{
  "num_key_value_heads": 8,
  "intermediate_size": 1728,
  "vocab_size": 8192,
  "norm": "rmsnorm",
  "positions": "rope",
  "rope_theta": 10000.0,
  "init": "uniform",
  "optimizer": "muon_variant",
  "warmup_steps": 35
}
MLP neurons of a small language model. Each row is named by its layer, matrix (gate and up: input weights) and neuron, and shows model dimensions 528-623. Each number is 50 + 15 x the weight over its row's rms, rounded and kept within 0 to 99. A neuron's up and down rows have the sign that makes its largest values positive.
After each neuron's rows, "fires on" lists the tokens most often at its 100 highest values on Wikipedia text that the model never trained on. A number after a token or word is its count.

L9.gate1592:52 56 56 48 67 44 15 62 62 59 28 54 46 49 33 62 44 53 66 70 47 45 47 65 53 54 58 57 53 36 48 25 56 80 31 64 58 43 96 34 48 35 79 56 50 62 53 70 40 57 44 36 70 60 47 38 57 56 69 51 72 51 46 34 19 43 71 48 37 57 28 35 48 81 56 56 70 48 62 33 42 42 48 51 51 45 60 33 62 50 52 17 36 44 46 40
L9.up1592:39 60 41 38 28 40 51 52 31 43 42 65 30 42 82 72 51 68 62 33 45 61 70 41 60 24 71 69 56 75 58 12 43 39 64 46 49 40 52 56 58 65 59 57 53 33 70 26 54 42 70 38 44 45 49 42 59 72 40 59 31 66 58 63 70 51 65 94 48 50 59 23 44 65 49 58 30 36 50 45 50 53 41 61 36 69 30 41 41 33 40 74 60 51 52 42
fires on: "," 41, " (" 15, " |" 10, " and" 4

L3.gate828:63 35 51 58 62 41 41 27 48 67 42 67 52 59 34 61 42 35 32 16 83 49 66 50 41 82 41 34 59 57 55 46 57 25 45 47 80 50 41 65 38 66 75 68 50 55 45 73 47 00 39 47 59 29 44 65 74 27 55 62 53 83 66 39 27 41 56 33 41 59 21 45 66 77 46 26 49 94 60 60 52 71 54 70 57 43 47 70 61 46 53 69 59 37 57 40
L3.up828:74 63 65 69 37 51 07 35 69 44 28 73 69 42 49 49 33 36 53 54 48 36 84 41 22 57 25 43 59 59 61 40 50 62 63 76 49 67 59 41 57 85 51 54 48 28 44 59 33 43 49 48 36 32 41 72 72 48 35 28 50 87 84 55 53 44 65 46 66 57 61 74 76 43 31 44 56 40 56 55 38 53 54 57 40 31 58 35 56 58 42 42 31 50 46 43
fires on: "8" 38, "7" 14, " P" 10, " Ba" 8, "9" 5

L4.gate1325:57 20 63 58 45 47 34 42 37 76 27 25 51 56 48 76 70 31 57 35 32 77 47 83 54 55 34 59 19 30 56 76 67 55 46 24 74 75 53 51 57 69 51 46 19 48 71 43 44 44 43 38 66 52 68 47 45 36 60 41 33 34 53 63 36 62 40 84 31 47 41 42 39 46 63 41 51 37 57 29 64 10 68 38 38 49 34 54 66 41 46 38 36 56 28 47
L4.up1325:47 41 41 39 33 65 32 59 50 34 32 32 39 44 46 62 56 45 56 73 29 48 48 58 60 57 39 64 55 26 68 52 80 46 48 39 45 90 65 73 69 48 28 39 17 49 28 39 45 29 79 40 58 58 72 53 26 54 50 43 24 60 24 76 57 59 29 73 39 57 68 50 35 55 60 49 52 55 56 16 48 43 72 57 41 30 84 19 51 05 61 30 53 50 56 33
fires on: "4" 19, "2" 18, "3" 15, "5" 11, "6" 11, "1" 9

L3.gate750:28 64 38 44 45 57 37 38 85 55 48 52 35 45 36 53 63 21 51 46 60 11 43 61 44 72 54 73 49 25 38 59 53 77 43 26 51 43 30 80 48 68 54 28 51 71 59 39 79 47 32 58 72 52 36 53 51 37 71 39 60 41 67 52 66 51 64 48 25 47 47 62 47 65 38 35 68 61 44 73 41 17 46 63 54 32 45 35 50 85 24 26 72 36 64 60
L3.up750:56 67 44 39 45 54 46 55 58 41 63 65 77 42 22 45 52 33 57 53 55 42 41 78 41 52 51 63 45 51 58 38 56 75 64 59 64 42 14 63 50 46 46 48 48 32 38 50 51 87 48 54 47 63 54 38 54 59 70 33 24 26 69 35 65 60 60 65 57 55 44 67 42 48 35 35 34 56 66 49 15 46 53 58 25 75 49 22 44 54 81 42 47 28 41 55
fires on: ":" 56, " The" 4, " the" 4

L4.gate1543:68 76 34 71 45 46 39 98 47 61 68 60 56 48 57 68 52 89 52 24 57 32 57 53 46 46 59 64 58 36 58 54 64 39 38 48 36 66 52 32 37 69 48 65 59 25 37 44 41 54 47 49 57 70 64 50 59 55 64 53 54 42 53 40 68 56 43 60 74 58 51 60 52 42 45 54 05 14 60 83 48 74 44 64 48 49 44 37 49 49 66 31 46 17 58 56
L4.up1543:32 67 39 65 62 35 35 32 55 57 40 55 71 64 53 42 50 73 43 39 31 42 28 75 73 33 43 36 67 30 62 30 54 65 44 44 39 82 42 37 73 57 53 62 37 65 52 37 63 45 47 66 56 70 47 75 38 52 45 52 24 67 33 75 70 36 74 87 43 49 45 23 47 62 63 62 41 53 67 63 25 77 29 49 51 48 83 54 36 53 71 53 32 23 48 34
fires on: "7" 23, "2" 18, "5" 18, "1" 15, "4" 11, "6" 6

L4.gate693:65 51 38 63 70 63 25 52 37 40 50 57 48 43 41 55 70 87 78 36 45 61 44 79 67 44 61 50 37 52 54 50 57 58 47 39 49 54 64 44 45 31 59 35 66 50 59 83 78 58 70 58 59 67 50 52 54 61 57 37 71 39 73 71 31 52 29 54 62 39 26 33 33 63 64 86 70 53 64 26 59 55 45 56 44 23 39 50 64 49 40 43 78 37 76 48
L4.up693:33 35 58 49 88 62 74 52 25 65 50 52 49 18 70 33 52 63 54 51 53 34 47 84 97 52 55 53 81 58 40 43 43 47 54 62 53 33 54 43 54 53 39 52 46 60 40 35 50 50 83 49 50 56 72 55 63 44 37 64 52 48 19 52 36 40 31 66 53 62 62 74 47 43 76 89 61 34 39 59 19 39 39 42 29 50 56 24 61 33 64 56 70 45 52 42
fires on: " and" 40, "," 17, " or" 13, "-" 4

L4.gate1269:49 34 55 67 57 25 25 61 42 64 54 39 66 68 49 69 41 43 49 45 69 52 64 37 63 47 47 61 35 33 39 45 67 55 20 56 63 71 57 56 61 39 39 36 22 19 14 39 66 39 26 49 64 48 27 53 54 71 70 39 36 77 61 55 36 56 14 40 23 39 72 27 26 41 66 52 41 57 24 48 44 66 50 56 51 45 89 45 48 37 67 13 56 54 40 56
L4.up1269:69 48 67 43 28 60 39 31 48 32 40 41 48 45 59 58 45 39 34 30 34 86 53 62 50 64 32 52 65 35 47 34 66 48 27 60 52 89 45 51 45 64 57 69 49 49 46 35 68 35 39 55 52 55 78 58 50 45 63 62 30 60 55 61 48 33 08 54 37 50 61 39 41 56 47 44 25 41 59 41 16 61 28 45 34 69 71 74 47 57 33 20 58 34 59 57
fires on: "3" 24, "4" 18, "2" 12, "6" 12, "1" 11, "7" 9

L9.gate425:35 25 71 62 58 66 38 53 46 39 49 73 46 42 59 55 67 46 67 31 32 51 61 19 45 54 50 50 65 43 49 41 28 51 90 48 59 72 37 53 37 60 57 51 55 73 59 47 78 45 60 32 35 38 48 53 39 28 47 41 42 56 51 56 56 51 58 49 54 55 67 52 65 54 62 61 57 14 51 69 26 26 83 49 51 47 36 35 52 60 68 46 59 52 35 37
L9.up425:60 39 58 70 37 48 57 39 52 39 49 37 64 53 52 52 39 46 57 40 44 58 48 68 43 61 45 96 60 41 40 50 50 45 87 32 18 61 60 44 44 67 19 23 43 63 54 62 49 87 47 50 39 35 46 50 64 50 54 42 35 48 77 48 56 57 72 86 44 40 74 40 41 38 39 36 60 42 40 21 29 48 28 86 10 42 69 48 39 45 65 65 39 27 65 57
fires on: " the" 34, " of" 12, " " 7, " that" 5, " The" 5, "," 4

L3.gate1284:33 35 42 59 46 24 51 18 52 66 21 50 69 62 65 58 38 47 52 56 59 45 56 67 53 55 24 44 26 61 61 17 76 30 53 57 59 63 46 40 22 54 65 31 24 48 57 50 29 59 70 56 75 37 34 48 25 26 69 28 46 75 37 52 44 33 51 54 68 44 66 20 60 34 67 62 57 56 60 40 27 57 52 62 34 51 56 35 61 48 37 40 38 51 39 42
L3.up1284:45 66 57 57 61 76 32 52 68 24 40 57 60 68 49 52 33 65 33 55 44 44 68 92 42 62 53 62 23 42 42 49 58 55 59 50 64 52 52 41 37 69 39 57 28 61 43 59 56 34 47 29 41 24 57 68 46 31 29 35 49 68 36 71 65 62 49 57 64 67 24 82 67 58 38 49 30 58 70 43 43 26 23 41 74 33 58 37 42 56 55 31 64 51 51 38
fires on: "4" 44, "3" 24, "5" 15, "7" 8, "8" 5

L9.gate37:35 12 32 80 57 53 44 38 47 49 63 68 64 68 38 34 40 51 43 27 70 30 80 63 73 39 60 30 37 54 37 64 41 45 75 48 28 30 78 45 42 51 41 46 48 63 53 59 69 41 30 03 48 45 32 52 30 18 76 48 49 48 69 07 42 53 60 72 49 52 82 42 56 31 39 54 57 41 58 27 58 26 49 63 72 50 26 46 68 49 78 56 35 38 59 66
L9.up37:60 74 47 47 53 50 61 27 57 21 44 63 82 55 64 49 57 46 37 48 48 40 31 60 48 32 46 70 64 73 52 62 64 48 72 51 45 38 41 21 50 21 45 46 70 53 82 13 59 53 54 85 70 50 47 42 58 60 45 45 51 70 70 76 56 66 31 53 46 61 35 40 75 63 52 54 57 46 41 24 03 45 65 65 46 59 35 34 46 29 50 57 49 25 63 49
fires on: " the" 60, "te" 4, " with" 4, " to" 4, "," 4

L9.gate374:54 55 31 75 65 67 23 46 72 53 44 60 45 52 78 73 60 41 77 78 62 33 50 52 52 63 22 44 61 55 43 68 53 54 30 59 50 62 55 24 35 64 26 67 55 82 63 47 46 42 60 30 57 36 49 34 57 64 52 64 64 52 51 60 56 77 39 49 60 65 85 58 33 42 42 49 32 81 48 52 74 30 71 37 54 62 41 58 77 35 45 37 36 60 25 53
L9.up374:51 40 61 56 68 71 79 51 27 39 75 54 44 71 36 77 57 38 42 64 28 53 52 54 72 50 50 55 74 26 50 62 45 29 49 67 40 44 52 56 38 54 48 55 52 56 65 34 39 34 24 60 39 75 57 11 46 53 29 72 21 61 64 21 76 68 35 53 30 55 60 39 51 37 69 75 20 33 38 56 52 43 59 39 66 46 45 37 51 63 74 47 33 77 38 43
fires on: "-" 18, " to" 14, " of" 14, " and" 10, " |" 6

L9.gate1357:56 73 79 79 40 70 24 47 42 51 41 24 59 51 42 79 48 24 53 42 23 55 53 63 44 45 64 45 56 32 63 50 70 58 55 67 67 74 47 48 67 70 64 48 63 72 69 18 43 42 40 50 63 60 34 67 63 55 25 40 53 49 52 61 68 39 35 75 38 69 32 43 26 38 57 41 47 30 21 51 31 99 70 40 25 47 22 35 40 61 55 44 68 74 52 55
L9.up1357:53 32 94 45 58 49 32 46 35 22 45 54 53 38 39 74 59 43 43 60 31 68 57 79 72 68 46 50 77 60 68 68 58 35 53 59 42 36 65 43 63 46 65 50 34 55 73 58 48 93 39 32 43 46 54 46 43 54 38 56 25 75 54 95 46 71 67 51 37 44 58 24 42 38 72 34 36 54 47 48 53 35 57 62 40 63 40 40 48 41 77 57 49 45 64 59
fires on: "," 23, " of" 10, " on" 10, "8" 6, " G" 6

L9.gate1598:27 43 48 67 69 44 58 67 41 59 69 25 61 42 61 75 33 66 70 41 63 56 55 64 52 65 49 47 43 59 59 45 65 64 35 52 18 42 38 50 49 51 54 39 44 44 45 38 08 35 43 48 71 63 77 46 50 69 67 55 56 23 35 50 56 47 53 73 59 47 71 62 32 47 58 42 40 67 15 52 67 50 40 45 45 31 52 58 60 36 41 24 22 54 38 14
L9.up1598:60 56 47 67 63 62 52 42 50 55 52 52 74 42 63 95 46 35 39 40 33 39 81 54 38 64 59 37 74 56 52 48 60 57 44 44 35 57 93 63 41 29 32 52 55 59 36 47 44 38 37 59 24 54 61 52 25 64 37 50 32 67 57 51 36 52 50 41 52 44 69 34 51 57 37 67 18 69 68 12 65 43 41 28 49 43 35 72 31 43 65 64 23 31 41 74
fires on: "-" 23, " of" 12, ":" 8, "|" 8, "." 7

L9.gate82:60 64 41 44 88 71 40 41 51 24 78 64 44 48 58 67 57 53 55 59 45 37 50 66 32 34 34 38 54 65 63 55 54 43 85 62 70 74 79 47 48 59 32 66 58 36 66 46 48 56 56 37 59 62 31 68 70 78 52 48 65 56 68 56 34 56 55 38 54 53 60 56 80 22 71 14 48 60 41 56 55 76 64 69 64 32 32 47 60 36 71 08 51 51 39 40
L9.up82:46 18 56 48 32 59 24 31 29 42 66 63 42 67 31 38 63 76 50 58 45 53 50 48 68 53 64 65 77 18 64 21 58 37 39 31 31 42 56 44 57 57 22 35 66 56 46 60 49 31 39 25 83 33 55 68 32 71 49 23 33 43 26 63 96 30 59 45 31 49 42 32 50 54 46 51 63 59 53 48 50 74 54 54 34 39 45 44 54 58 67 43 25 69 67 61
fires on: "7" 18, "9" 15, "1" 13, "5" 11, "0" 10, "8" 9

L3.gate1710:29 74 38 55 56 50 43 57 47 38 19 24 76 49 50 85 48 59 52 04 50 61 66 37 58 61 44 61 58 45 56 58 80 78 52 58 38 61 73 16 63 46 57 26 39 48 23 28 42 58 30 54 43 56 61 54 34 41 69 53 21 57 36 59 84 74 54 69 34 60 42 67 63 41 51 48 46 57 40 24 40 57 43 46 43 50 74 65 66 52 69 40 54 38 68 41
L3.up1710:21 57 49 56 53 47 55 58 75 57 16 38 47 59 70 75 39 34 51 47 47 44 54 61 66 50 50 33 28 64 61 37 64 58 73 78 54 26 50 15 75 61 53 43 19 48 35 36 64 63 87 51 48 71 52 70 36 61 68 34 24 40 35 67 63 63 29 55 97 36 78 35 48 45 38 31 59 56 54 65 33 52 26 35 59 22 81 37 59 56 45 32 56 43 62 45
fires on: "4" 37, "7" 22, "5" 17, "3" 17, "6" 4